config = dict(
    n_layer=16,
    d_model=384,
    n_head=3,
    n_kv_head=3,
    head_dim=128,
    d_mlp=768,
    vocab_size=8192,
    activation='gelu',
    norm='layernorm',
    norm_place='pre',
    norm_eps=1e-06,
    positions='rope',
    rope_base=1640.0,
    rope_fraction=0.25,
    qk_norm=False,
    attn_scale=0.0884,
    bias='all',
    tie_embeddings=False,
    parallel_block=True,
    init='normal',
    init_std_qkv=0.0196,
    init_std_o=0.0,
    init_std_up=0.0196,
    init_std_down=0.0,
    optimizer='adamw',
    lr=0.00107,
    lr_mult_o=1.44,
    beta1=0.95,
    beta2=0.98,
    lr_head=0.00377,
    grad_clip=1.0,
    warmup_steps=581,
    schedule='wsd',
    decay_fraction=0.343,
    decay_shape='pow',
    final_lr_fraction=0.02,
    batch_tokens=65536,
    seq_len=1024,
    doc_mask=True,
    train_tokens=601900000,
    steps=9185,
    dataset='wikipedia_en',
)
MLP neurons of a small language model. Each row is named by its layer, matrix (up: input weights; down: output weights) and neuron, and shows model dimensions 272-367. Each number is 50 + 10 x the weight over its row's rms, rounded and kept within 0 to 99.
After each neuron's rows, "fires in" lists the words (lower case) most often at its 100 highest values on Wikipedia text that the model never trained on. A number after a token or word is its count.

L2.up119:57 49 57 35 53 56 68 59 38 42 68 56 45 58 57 57 41 60 59 70 43 51 39 43 39 61 66 43 57 74 46 38 43 47 44 53 39 41 50 57 47 60 46 59 62 61 57 63 51 60 58 35 44 54 72 54 64 42 36 48 39 32 62 70 65 49 78 38 57 50 73 44 64 60 50 51 55 44 52 63 62 56 56 52 35 52 76 29 53 48 44 46 45 57 53 58
L2.down119:60 52 39 62 45 62 32 55 66 37 40 41 39 46 51 75 51 43 56 63 55 47 46 55 39 52 30 57 59 47 60 54 48 67 47 64 39 57 66 56 48 55 52 30 33 38 14 42 53 57 39 58 42 45 40 43 51 59 50 42 56 53 43 48 54 50 43 67 55 44 28 48 39 27 58 50 63 23 29 37 46 49 41 50 54 46 41 59 56 54 48 55 48 47 46 45
fires in: "of" 80, "along" 7

L7.up0:45 46 50 34 47 59 54 64 64 36 44 75 59 57 68 64 39 51 60 44 43 45 36 58 23 66 57 32 59 45 30 53 47 42 43 42 32 38 32 62 57 54 49 57 66 56 58 38 52 63 49 48 45 57 76 45 66 37 47 34 56 47 35 61 54 64 48 47 55 64 53 46 53 36 57 50 43 49 54 56 55 44 46 42 49 46 56 42 33 40 41 40 48 55 44 68
L7.down0:52 50 36 55 38 66 49 53 56 40 45 54 46 47 45 62 53 53 42 40 52 51 40 62 56 57 42 52 50 39 37 58 60 58 43 43 44 42 62 34 64 55 54 44 51 48 48 65 71 37 41 40 60 41 59 50 40 60 47 66 52 45 36 29 69 63 49 52 56 41 38 46 43 45 58 61 53 60 56 44 81 48 41 54 47 54 26 65 28 48 65 62 45 58 42 48
fires in: "such" 14, "there" 12, "since" 7, "has" 7, "can" 6, "while" 5

L7.up220:57 50 52 47 59 63 64 39 51 41 38 64 51 32 26 54 38 46 78 89 68 44 35 54 47 66 65 55 52 52 49 45 69 51 41 42 65 55 54 55 36 70 54 43 65 42 35 44 49 35 42 51 38 60 45 48 56 40 35 59 46 54 45 60 59 40 39 59 49 49 59 56 38 60 37 52 61 58 50 46 54 54 50 60 60 54 68 38 58 48 51 41 59 37 38 64
L7.down220:45 37 53 48 43 44 56 60 51 58 56 50 51 47 45 45 54 48 61 61 42 57 37 20 46 54 68 74 30 43 29 51 40 60 56 58 58 55 54 53 20 41 54 43 39 52 60 67 45 56 50 54 45 51 63 46 66 41 45 49 51 50 50 38 55 57 48 66 31 46 49 54 55 45 50 57 53 60 50 59 56 49 41 56 64 54 55 37 57 67 44 58 51 23 56 42
fires in: "of" 81, "from" 4

L11.up656:47 54 51 45 46 62 46 53 27 28 60 48 50 67 39 40 53 54 43 57 43 62 38 75 31 49 64 51 41 56 47 49 57 45 62 48 44 48 67 56 48 65 63 57 64 46 50 71 46 46 60 40 42 36 45 60 53 62 47 32 59 51 48 60 61 46 43 64 42 36 52 36 58 58 54 59 53 54 44 63 48 38 43 56 37 49 64 24 51 62 49 50 35 50 40 59
L11.down656:40 59 65 47 47 38 49 55 45 59 44 56 52 30 60 50 63 38 56 66 61 41 42 47 47 48 55 56 32 53 35 56 50 55 62 44 53 59 49 45 53 60 71 34 45 62 52 64 53 47 73 65 52 45 38 59 53 51 54 47 43 49 46 67 75 35 53 58 49 56 45 58 52 50 45 57 47 49 61 40 61 67 37 47 47 59 48 45 64 47 49 58 74 26 53 48
fires in: "of" 35, "other" 22, "various" 8, "several" 6, "many" 6, "numerous" 4

L7.up576:47 45 48 68 47 52 29 48 40 49 49 45 48 45 54 67 59 62 43 65 34 48 62 57 47 68 63 39 45 54 52 58 43 58 36 71 47 56 54 35 68 54 45 32 42 40 50 61 38 60 47 38 49 46 52 51 61 47 58 52 54 67 58 55 55 52 51 57 58 40 65 45 40 38 55 43 48 51 37 61 50 44 57 49 44 57 79 59 56 62 51 61 52 51 40 38
L7.down576:53 68 59 53 40 45 49 46 49 37 43 44 40 52 47 64 55 51 61 49 57 58 48 43 38 76 47 48 51 54 43 58 69 44 43 47 59 47 45 41 48 53 52 37 51 47 46 50 24 46 35 70 56 48 39 70 46 50 56 45 51 69 57 55 59 65 51 51 62 38 64 51 60 54 39 35 45 48 47 48 48 57 41 33 64 43 47 51 63 59 40 45 50 66 55 40
fires in: "a" 55, "s" 10, "n" 9

L10.up428:46 58 61 62 51 33 59 48 58 61 51 44 47 37 52 73 45 41 51 53 48 69 44 62 53 62 53 43 49 50 44 50 57 43 32 45 61 62 42 41 56 58 48 50 51 47 49 46 69 49 59 49 69 57 57 53 59 52 48 45 36 53 51 69 59 54 56 64 35 53 50 35 56 41 40 52 50 37 38 43 58 52 35 52 57 47 53 52 45 58 54 38 38 48 53 54
L10.down428:48 51 44 44 54 58 58 47 66 37 37 69 54 57 46 51 36 54 50 52 40 39 49 64 47 54 54 55 46 50 43 39 38 55 61 57 55 53 29 38 57 37 63 44 53 58 46 47 55 66 39 52 49 70 49 38 42 55 48 59 64 51 49 64 61 56 45 45 66 49 59 57 38 60 53 27 52 42 54 36 52 38 40 40 48 45 53 67 54 40 54 55 38 37 59 71
fires in: "an" 54, "incumbent" 6

L6.up177:35 28 36 46 57 34 36 48 46 42 52 49 56 63 46 51 49 56 51 48 49 54 71 43 55 39 57 35 40 66 52 47 58 66 47 58 48 55 57 57 59 69 58 29 60 61 43 42 45 47 36 54 62 58 49 42 38 53 54 55 51 32 48 33 52 32 50 36 45 47 44 42 47 47 48 60 43 50 52 61 38 47 52 55 52 41 61 38 44 70 37 42 59 47 30 70
L6.down177:45 54 50 45 29 44 67 58 67 40 44 53 54 42 53 50 38 45 36 38 63 42 53 56 42 53 56 30 55 50 29 56 60 50 34 53 52 42 42 32 49 64 47 52 34 41 50 52 31 59 47 32 45 38 33 40 51 42 47 60 38 49 44 62 61 57 47 58 49 55 67 61 50 35 55 71 51 46 58 67 45 43 32 61 42 60 51 54 55 49 68 45 55 45 57 68
fires in: "new" 53, "world" 10, "of" 5

L2.up235:69 48 49 45 64 47 43 59 53 49 60 48 50 54 64 48 51 75 51 49 42 47 73 42 30 36 47 55 51 72 61 51 55 50 52 62 52 42 59 55 34 49 57 54 60 45 37 71 72 61 49 42 50 53 47 62 54 42 45 37 58 27 38 68 53 39 69 48 39 48 53 41 31 47 56 56 53 67 65 59 65 45 65 55 51 57 50 31 45 67 48 39 45 65 55 46
L2.down235:35 53 61 60 50 47 54 56 62 38 48 42 39 37 51 76 44 48 41 56 51 67 63 67 48 48 43 47 61 41 60 61 49 60 44 37 46 61 47 58 62 65 37 37 53 42 53 67 30 50 59 34 50 48 39 32 43 59 64 66 45 68 55 52 46 62 40 53 43 55 48 45 48 37 71 57 36 46 58 48 65 50 58 52 32 30 59 60 39 33 63 46 50 52 52 38
fires in: "national" 35, "of" 20

L6.up383:38 36 45 51 58 48 48 42 38 46 37 48 52 65 45 59 48 41 70 54 45 47 53 53 55 37 57 48 46 71 67 51 67 55 67 61 34 59 61 46 56 53 55 59 60 60 59 45 41 59 41 57 43 43 55 63 58 51 53 53 38 37 62 72 55 52 45 50 47 55 71 33 42 51 58 46 52 45 36 56 43 35 45 45 51 42 57 34 47 62 46 43 46 47 47 63
L6.down383:45 53 52 45 33 65 53 54 67 52 43 60 50 61 50 47 43 51 26 52 43 49 60 59 54 37 35 29 64 50 48 46 47 63 31 49 64 60 44 60 37 53 44 37 45 65 28 61 47 52 53 49 52 35 40 45 43 56 45 53 68 58 45 45 55 77 66 34 65 67 62 45 61 52 54 51 58 52 46 61 34 36 40 41 46 48 38 43 43 54 64 61 47 47 58 59
fires in: "early" 45, "of" 18, "new" 17, "late" 7

L8.up489:45 74 57 47 43 54 55 44 50 62 48 48 51 45 47 86 44 59 57 34 41 54 42 55 37 70 66 56 45 50 53 52 47 31 27 57 41 58 49 42 60 49 33 47 45 60 45 57 47 44 47 43 55 62 34 62 51 44 50 52 51 51 72 51 57 33 49 43 44 38 53 60 63 48 47 53 56 50 36 48 41 43 43 51 51 35 60 43 43 60 34 62 47 61 62 61
L8.down489:67 39 45 52 41 72 38 37 53 56 51 53 58 41 62 58 56 66 61 53 48 71 47 43 60 49 71 47 55 53 56 49 47 42 58 39 45 62 60 46 40 47 54 39 58 61 46 38 45 61 62 50 49 58 40 66 43 43 55 33 74 45 25 54 65 48 51 58 61 36 46 38 47 47 36 52 50 46 49 48 49 57 54 35 26 59 61 68 40 56 45 39 57 57 50 55
fires in: "his" 27, "s" 17, "their" 17, "its" 9

L10.up133:51 63 39 32 43 50 49 51 24 54 55 51 42 51 40 49 62 74 74 40 68 56 49 62 55 32 51 55 44 56 37 50 48 34 46 65 51 71 32 51 52 43 55 34 52 55 42 44 42 55 42 42 54 56 55 70 38 62 44 52 40 52 39 49 53 56 68 32 54 59 71 48 73 49 63 44 60 70 56 49 42 42 40 48 48 53 53 48 32 34 58 49 49 45 43 53
L10.down133:67 64 58 46 47 43 52 25 56 51 40 50 51 41 74 65 56 51 20 33 46 56 42 37 40 60 45 58 65 56 60 47 40 62 27 40 36 50 56 60 48 54 37 45 42 38 54 50 51 45 63 61 51 53 54 53 53 27 59 31 51 53 47 62 60 32 34 44 49 40 34 57 51 56 51 81 52 53 60 53 53 59 46 48 61 60 42 53 44 72 35 58 50 47 60 50
fires in: "as" 40, "part" 12, "a" 4

L2.up63:65 60 48 48 39 40 48 52 45 64 51 42 51 50 42 55 35 43 75 44 49 53 60 43 45 49 55 61 18 60 46 40 50 71 53 51 39 56 41 51 51 51 51 70 66 22 43 57 55 57 58 50 68 40 49 38 71 42 54 49 51 50 25 41 51 53 66 31 40 62 70 34 59 49 44 55 56 59 52 49 40 50 43 54 46 60 56 33 44 78 42 54 41 55 57 61
L2.down63:62 42 61 50 45 37 63 39 47 41 52 46 38 32 56 61 56 38 57 49 54 46 47 79 50 56 51 49 46 39 59 63 40 43 63 49 59 70 55 43 42 41 54 40 53 47 62 38 58 50 69 54 46 53 41 57 48 66 40 43 48 58 48 31 62 52 58 32 53 57 62 37 39 40 51 72 39 48 38 34 43 49 37 61 48 39 53 47 50 57 63 45 37 56 57 53
fires in: "had" 59, "having" 16

L2.up410:45 52 48 49 60 53 51 49 59 34 43 53 52 65 44 58 65 57 57 50 53 50 47 59 51 24 58 40 43 49 54 48 66 59 44 48 55 62 44 40 76 44 59 67 50 44 45 39 43 75 49 36 48 49 59 39 49 56 38 47 46 51 44 67 65 47 48 28 38 58 52 55 60 49 69 48 38 78 46 47 42 49 56 46 51 50 51 39 81 34 53 58 51 40 50 43
L2.down410:45 38 39 50 65 66 49 37 50 59 58 48 45 40 67 51 43 51 44 39 63 50 57 27 60 51 38 55 48 49 59 50 35 44 53 54 71 41 67 39 42 60 46 55 56 60 47 46 45 51 76 58 56 38 50 48 55 65 38 57 49 51 70 57 46 42 64 57 46 46 56 46 40 48 39 52 44 36 54 41 35 71 63 48 54 29 38 36 57 55 51 57 52 58 32 50
fires in: "on" 30, "deployed" 7, "stopped" 5, "happened" 5, "can" 4

L8.up220:45 52 68 41 56 43 61 45 31 59 48 45 37 55 53 53 48 53 56 53 62 55 39 38 46 51 43 58 61 41 36 55 64 50 37 52 60 75 58 60 47 44 46 52 53 37 63 59 39 47 36 56 48 47 56 30 61 27 43 52 48 46 57 62 49 53 63 65 55 60 41 54 53 61 45 69 46 56 50 58 48 47 54 46 72 62 65 36 50 53 42 52 64 41 69 63
L8.down220:54 44 31 48 50 59 51 56 71 54 60 68 44 53 67 45 43 38 35 38 57 64 64 60 35 43 28 47 53 38 48 45 46 66 56 40 51 47 52 62 42 46 70 49 47 50 63 43 58 57 48 49 51 50 65 47 45 48 58 63 46 50 40 38 38 60 52 52 45 57 35 48 63 45 49 45 54 27 52 38 64 36 52 41 42 44 37 66 60 64 48 49 39 57 42 54
fires in: "n" 17, "an" 16, "best" 12, "with" 5, "if" 4

L6.up222:66 42 52 55 41 44 52 54 48 51 60 52 51 29 50 69 56 54 56 49 56 33 34 53 59 67 47 52 39 52 41 58 58 50 50 32 51 67 29 27 47 52 53 62 53 50 39 39 55 57 64 49 42 57 36 44 58 65 33 65 54 54 37 51 56 58 57 54 49 52 52 47 53 46 52 40 52 58 38 30 51 38 35 72 62 46 59 59 37 39 62 48 53 35 49 66
L6.down222:58 30 48 52 30 41 41 43 57 73 46 44 44 51 58 42 50 42 58 44 54 50 55 57 58 62 38 42 67 52 47 57 58 44 45 39 45 52 46 35 53 43 59 48 43 60 62 45 54 41 50 47 44 38 28 39 60 39 28 49 45 40 42 36 36 55 56 44 28 64 45 59 32 53 34 69 44 45 43 35 55 44 50 66 45 40 38 60 67 39 60 62 43 61 42 52
fires in: "has" 60, "have" 31, "had" 5

L4.up354:41 57 53 31 58 51 27 52 36 68 66 57 59 65 44 60 48 35 46 65 58 38 45 57 61 46 59 42 31 59 40 33 53 48 57 51 47 51 42 49 46 56 63 46 52 54 45 41 48 65 56 46 55 48 59 44 52 49 42 36 51 43 63 54 62 51 55 52 42 73 70 37 59 44 42 61 48 49 45 45 59 40 50 60 60 42 55 39 50 42 39 60 38 46 73 72
L4.down354:52 36 57 59 47 53 62 46 53 21 37 49 45 47 62 44 58 66 59 36 47 70 71 54 42 58 47 66 56 41 44 62 53 39 45 51 57 53 45 41 62 30 45 49 50 51 43 62 33 44 44 67 43 45 46 67 44 57 54 56 35 53 54 39 49 53 51 47 57 41 51 56 36 50 46 46 47 41 61 60 50 33 61 51 55 53 39 59 48 50 55 35 52 40 53 32
fires in: "of" 51, "john" 11, "jan" 5, "but" 5

L13.up514:66 64 32 65 46 40 56 55 60 32 50 57 42 47 51 65 50 42 61 63 63 62 35 54 36 72 42 50 43 47 43 45 64 50 27 64 55 58 54 37 60 54 65 32 55 49 50 58 52 44 50 36 43 73 46 47 58 54 45 61 66 52 52 60 56 35 49 52 38 47 41 45 61 40 52 51 39 50 53 56 56 42 34 51 66 45 45 44 51 37 59 49 44 43 44 68
L13.down514:27 53 63 64 44 45 76 40 54 41 43 45 46 45 45 38 42 41 41 51 47 46 64 49 52 54 53 47 73 44 58 33 63 67 63 33 35 38 34 47 43 46 66 57 48 49 46 50 46 54 62 52 52 52 65 34 72 59 52 56 57 45 48 47 45 37 56 59 35 61 63 49 48 59 56 50 54 60 47 46 61 41 59 70 39 62 34 68 64 27 54 40 40 44 60 40
fires in: "an" 91

L11.up297:52 52 54 57 49 54 31 54 42 33 55 41 48 60 32 60 44 45 66 49 76 63 45 59 48 67 45 25 36 37 45 57 62 57 62 57 61 46 38 35 67 42 33 60 48 62 57 53 42 57 54 40 41 57 48 51 71 41 44 48 41 56 54 64 53 54 71 55 55 48 68 50 51 43 53 51 43 38 42 53 36 40 56 41 61 59 57 35 67 42 46 57 43 53 52 37
L11.down297:60 50 34 67 46 42 42 55 42 58 43 42 38 43 56 37 47 61 56 54 45 75 54 52 60 58 59 60 60 32 57 47 46 46 34 39 49 61 50 56 59 46 49 62 27 48 55 51 42 46 57 40 53 38 46 42 34 51 68 63 33 41 63 56 25 50 47 46 39 32 32 62 48 37 28 65 73 50 41 57 51 63 55 36 52 44 44 39 54 42 36 55 51 61 51 62
fires in: "a" 64, "to" 7, "aunt" 5, "reversed" 4

L7.up168:40 58 40 37 54 67 51 35 21 59 36 58 57 56 55 52 48 37 62 50 50 46 35 47 43 48 58 48 39 62 66 48 68 69 51 62 58 64 53 47 34 47 59 51 42 55 49 50 54 67 42 49 41 44 41 56 27 40 58 58 32 50 46 60 55 38 42 48 48 58 55 65 54 42 56 56 64 36 46 38 54 23 47 54 52 49 38 48 35 45 76 43 31 54 56 74
L7.down168:44 55 61 63 41 56 58 54 40 58 45 64 64 67 52 52 52 64 55 50 49 49 46 71 49 64 45 48 58 61 57 53 54 48 55 60 64 48 52 27 54 58 44 55 41 67 43 49 80 54 55 52 40 65 51 49 40 57 37 75 49 40 44 34 65 52 40 66 40 47 49 53 35 54 40 48 52 44 43 41 44 39 45 36 34 50 55 55 47 34 65 73 35 48 46 73
fires in: "of" 71, "most" 20

L6.up762:21 48 35 59 59 59 57 55 32 54 47 59 37 36 52 64 61 37 45 50 31 36 60 49 57 47 48 55 33 51 50 78 42 39 43 43 47 52 49 51 47 59 35 59 40 59 43 68 42 44 51 65 50 36 53 52 54 45 40 35 50 31 47 47 64 51 41 44 41 66 42 53 35 53 42 50 49 40 51 44 40 43 61 53 77 61 39 63 36 51 57 52 73 61 58 45
L6.down762:59 59 53 41 48 39 64 56 40 63 52 67 46 51 53 44 55 39 52 46 63 28 37 48 34 50 49 41 59 52 45 52 51 47 55 45 51 31 45 51 64 52 68 58 53 47 75 53 51 53 49 51 49 54 42 50 43 66 30 39 42 37 52 48 63 36 50 29 46 44 53 57 45 45 45 59 46 42 59 54 60 40 37 62 33 63 63 59 41 62 41 60 49 53 53 51
fires in: "most" 35, "total" 8, "critics" 6, "4" 5

L11.up268:63 68 47 45 37 73 56 56 39 61 35 62 57 37 54 45 49 56 71 34 51 54 46 49 46 61 52 58 48 46 54 56 42 63 59 58 48 64 51 36 47 34 54 50 53 42 56 51 42 59 48 52 51 47 51 44 58 54 56 50 43 40 63 65 51 43 56 40 36 42 49 47 40 72 52 50 59 30 61 46 35 28 49 55 59 52 58 68 52 64 53 56 53 69 57 64
L11.down268:53 36 56 41 42 37 59 54 44 60 47 71 46 52 55 69 43 41 52 47 48 47 35 66 68 53 53 37 51 54 40 71 24 39 45 46 45 43 45 39 60 62 33 54 56 56 50 52 46 52 46 43 42 76 47 38 42 62 48 37 47 35 41 53 58 53 48 53 44 41 50 26 60 45 60 64 56 28 53 44 58 61 52 49 41 67 64 44 47 56 37 63 59 54 48 58
fires in: "has" 24, "have" 13, "had" 7, "having" 6, "also" 5

L12.up174:66 52 43 59 38 43 35 57 54 51 66 45 49 46 42 46 42 38 70 53 55 68 30 43 50 38 57 36 48 54 50 47 67 45 71 55 35 47 51 55 51 44 48 30 47 57 38 40 55 47 55 45 57 48 51 36 41 55 67 50 56 41 45 67 64 40 45 46 62 45 55 65 70 61 47 36 44 67 48 62 49 46 39 56 60 66 55 52 68 48 47 45 35 57 45 18
L12.down174:55 65 59 61 46 50 44 59 39 86 44 73 44 48 52 47 60 62 50 50 57 46 51 55 51 54 27 58 39 64 31 67 47 53 57 51 67 49 49 40 64 50 51 43 49 55 69 44 49 49 56 50 56 38 51 54 51 53 58 72 54 49 66 48 87 46 52 42 47 26 60 43 45 41 41 56 49 49 63 47 48 49 44 46 44 43 50 45 53 45 41 61 49 62 46 61
fires in: "after" 23, "war" 13, "s" 12, "his" 5

L7.up531:40 43 48 43 58 67 47 58 33 43 42 63 42 51 50 51 55 50 47 63 56 53 47 55 49 33 66 40 58 67 36 55 53 64 48 53 64 71 49 47 51 57 27 39 51 39 41 52 60 68 72 27 48 49 52 44 40 41 44 63 50 48 54 40 56 65 50 61 53 43 58 63 51 71 62 43 52 45 46 61 59 39 45 50 65 68 42 37 43 53 44 37 39 49 51 64
L7.down531:42 44 52 67 45 67 32 43 57 55 38 60 63 49 52 46 37 54 56 43 41 53 38 53 35 47 65 59 73 31 55 38 63 59 55 55 46 49 42 43 52 30 37 65 56 62 58 44 62 55 57 69 50 48 63 49 53 41 55 63 46 51 45 50 69 36 51 54 39 61 29 36 41 47 44 47 46 57 43 56 59 63 65 51 43 45 43 45 60 54 50 76 51 49 59 64
fires in: "of" 38, "n" 8, "by" 4

L6.up739:55 60 31 29 51 66 60 47 57 36 51 42 53 33 64 61 53 55 63 58 52 49 51 49 68 62 43 54 42 63 51 45 80 38 52 61 43 65 51 72 52 49 45 52 29 44 45 53 32 39 46 50 54 75 45 51 54 51 50 47 53 53 55 45 49 41 54 40 36 41 55 43 55 63 59 42 48 47 47 49 52 55 41 59 53 32 78 29 51 45 43 67 42 41 57 51
L6.down739:51 47 63 59 44 52 40 51 28 58 49 62 51 46 48 49 64 30 57 43 58 33 45 56 45 40 37 56 64 54 54 49 55 57 47 39 43 42 62 55 42 48 68 56 70 48 63 61 47 59 59 60 45 52 64 71 50 52 38 62 48 32 28 57 36 76 39 38 49 41 58 47 57 59 45 61 37 64 48 49 40 50 43 45 57 46 31 47 68 50 44 34 43 78 40 42
fires in: "de" 47, "diocese" 5, "archdeaconry" 4

L4.up611:39 30 47 55 41 59 63 55 43 51 50 62 49 66 37 60 53 62 70 43 52 47 51 40 42 61 53 36 42 81 79 37 73 53 36 54 37 48 38 57 37 38 41 60 46 53 50 47 59 57 57 62 52 51 48 50 44 39 46 63 33 48 51 70 55 33 46 56 49 67 54 55 71 58 66 54 50 54 66 54 47 51 38 57 45 50 52 35 30 50 53 59 51 35 54 57
L4.down611:50 49 48 48 45 59 51 41 51 46 48 62 49 57 46 53 61 52 50 72 44 37 44 47 51 61 55 49 63 75 56 47 33 43 46 49 34 58 45 31 61 38 48 45 45 38 38 61 45 49 62 45 40 63 83 35 52 38 47 49 40 43 49 63 82 53 64 56 52 62 57 56 65 32 65 48 52 38 64 42 57 80 58 55 63 36 57 54 57 49 52 61 46 33 37 43
fires in: "only" 30, "both" 15, "however" 12, "similar" 5, "notably" 4

L2.up592:44 43 62 38 41 45 47 45 58 37 47 39 52 63 27 43 51 43 48 59 49 45 43 50 37 49 65 53 51 71 35 64 45 51 53 48 49 44 58 21 72 45 45 48 55 42 42 50 53 60 32 59 28 47 42 45 60 42 46 52 41 53 64 58 55 46 54 49 42 58 47 49 58 43 31 50 32 50 32 53 41 48 37 63 49 61 40 40 56 46 61 61 50 48 60 69
L2.down592:64 48 61 34 35 36 48 60 50 33 52 57 55 47 52 60 57 68 49 64 19 53 52 38 33 66 50 50 56 56 35 62 31 42 54 58 60 56 49 44 47 50 46 40 46 37 38 38 34 43 49 66 65 49 33 50 62 54 50 53 54 48 54 75 62 42 48 48 64 39 54 43 64 30 47 53 39 33 40 50 73 37 47 57 52 65 49 36 56 48 36 55 65 57 52 43
fires in: "of" 44, "lodge" 5, "refugees" 4

L13.up408:56 58 44 40 46 45 45 48 50 48 41 40 37 52 46 55 57 52 55 64 47 62 37 45 58 44 65 66 60 54 51 50 70 63 39 55 51 54 39 39 53 41 50 54 46 44 70 47 27 51 50 41 51 59 34 46 64 52 54 38 49 52 70 50 62 49 50 54 33 57 41 71 60 42 52 37 51 49 53 62 40 46 43 38 56 73 65 50 52 67 38 39 50 43 59 33
L13.down408:70 40 34 50 43 40 32 48 49 48 58 26 43 51 48 42 66 49 61 66 52 46 47 43 45 52 43 37 54 45 43 38 40 52 65 40 69 42 52 51 49 63 47 46 56 42 55 68 45 47 42 73 53 62 34 62 45 51 50 68 38 65 43 57 46 49 53 50 43 44 56 48 55 45 31 48 51 69 58 57 48 36 43 57 42 39 54 49 55 63 35 34 61 58 35 33
fires in: "a" 81, "aunt" 5

L13.up364:52 48 29 21 55 51 39 51 60 48 51 48 50 68 55 51 46 39 56 46 58 56 39 55 43 35 50 49 62 46 62 46 31 48 43 33 66 44 49 56 50 26 57 55 61 46 60 39 56 66 67 57 44 76 57 43 52 42 36 37 40 42 50 56 59 59 46 48 55 52 51 63 46 74 40 31 37 33 65 47 35 40 38 67 53 50 39 48 41 34 52 56 73 29 52 49
L13.down364:48 56 50 58 33 42 44 65 47 47 17 54 51 61 61 59 53 56 47 37 52 53 48 41 50 34 56 60 48 52 37 51 41 48 56 34 45 58 53 75 42 58 39 57 62 53 48 48 59 45 59 54 45 47 32 51 42 58 29 54 61 37 67 41 51 61 43 43 33 52 63 45 64 42 46 56 66 61 75 38 34 37 49 53 64 62 38 52 41 39 38 53 52 56 60 36
fires in: "has" 17, "can" 12, "have" 9, "may" 8, "also" 7, "not" 4

L6.up749:20 60 38 45 50 46 58 51 54 71 47 58 37 61 56 45 49 49 50 65 49 45 67 57 51 44 49 45 36 60 56 51 66 38 45 32 32 41 54 36 49 48 52 55 39 44 44 55 51 61 49 59 54 54 53 52 48 49 43 50 43 50 57 47 52 34 58 42 61 62 65 55 53 59 58 58 52 37 47 60 62 26 48 51 46 50 51 32 38 40 34 58 61 50 51 45
L6.down749:35 49 32 39 56 45 34 41 40 42 31 64 32 38 58 45 53 51 41 63 48 43 50 53 28 52 44 31 51 51 71 54 34 44 48 45 62 58 57 33 58 55 64 38 36 54 55 52 45 50 60 41 39 65 43 40 43 58 53 57 36 28 68 47 65 57 48 63 41 60 51 57 62 57 52 54 31 44 51 65 53 51 40 55 59 38 56 46 46 38 62 65 64 48 33 64
fires in: "more" 38, "both" 6, "less" 5, "only" 5

L7.up37:63 46 46 50 39 60 66 52 59 59 55 50 48 26 60 48 46 49 47 67 59 66 43 48 49 44 46 52 44 55 54 57 55 38 50 51 71 35 45 41 49 34 47 45 64 60 38 50 43 57 28 39 37 50 56 46 39 46 56 35 47 30 65 49 57 40 54 43 30 49 44 67 57 48 62 47 47 55 61 58 30 43 32 42 43 46 48 38 43 46 59 62 48 73 55 54
L7.down37:47 62 46 41 35 57 64 39 46 51 52 66 63 58 49 52 67 52 57 45 39 38 59 50 50 42 63 36 36 51 36 61 39 53 53 50 56 55 49 39 49 56 39 67 57 42 56 48 34 35 57 42 50 42 44 36 45 53 49 53 63 44 51 48 70 50 49 59 50 50 46 52 56 45 42 49 45 55 63 57 49 45 33 44 62 49 56 46 48 56 24 51 62 64 68 42
fires in: "as" 20, "its" 14, "his" 11, "that" 10, "of" 5

L2.up170:55 51 48 55 47 69 55 56 33 49 50 34 60 56 45 54 66 62 48 60 52 50 71 47 51 45 62 51 62 53 42 50 57 45 60 47 57 33 55 38 54 76 47 75 66 41 40 70 57 46 53 44 55 44 51 46 40 44 38 42 44 31 52 53 55 32 67 33 51 48 40 50 38 43 42 49 62 52 37 46 52 64 64 60 49 52 43 41 58 70 42 48 52 47 42 45
L2.down170:44 62 53 58 49 38 36 49 47 45 41 47 52 72 44 46 58 35 37 42 50 43 51 64 54 39 59 38 39 51 49 61 66 61 40 59 56 55 42 43 38 43 45 61 50 41 29 53 33 49 49 39 56 56 54 25 52 33 59 68 48 49 50 55 62 54 35 63 43 62 59 37 72 44 44 57 56 60 38 58 50 59 50 61 65 24 50 45 63 58 50 58 69 38 72 48
fires in: "of" 50, "for" 9, "to" 7, "frisian" 6

L2.up552:38 59 28 51 55 58 53 57 40 62 53 53 40 60 50 57 54 66 46 52 56 57 56 50 45 59 65 54 38 65 48 52 62 47 40 54 41 57 62 50 60 69 46 47 44 41 53 70 50 53 47 58 44 40 59 48 55 26 26 56 25 41 53 44 61 37 70 54 40 64 51 51 58 42 44 52 35 54 74 52 53 43 67 51 41 56 56 35 37 36 63 44 42 41 64 60
L2.down552:53 51 62 35 41 48 54 45 50 38 39 49 50 57 48 38 50 48 42 38 41 53 41 65 46 66 45 50 59 35 49 45 31 70 52 62 63 45 51 62 40 58 78 54 45 43 46 54 46 60 51 36 60 64 53 39 63 40 50 44 51 50 53 57 51 55 57 45 61 42 42 58 57 49 42 50 43 34 31 35 57 45 35 49 61 45 51 54 62 59 66 62 26 55 43 42
fires in: "all" 35, "total" 7, "most" 7, "several" 6, "various" 5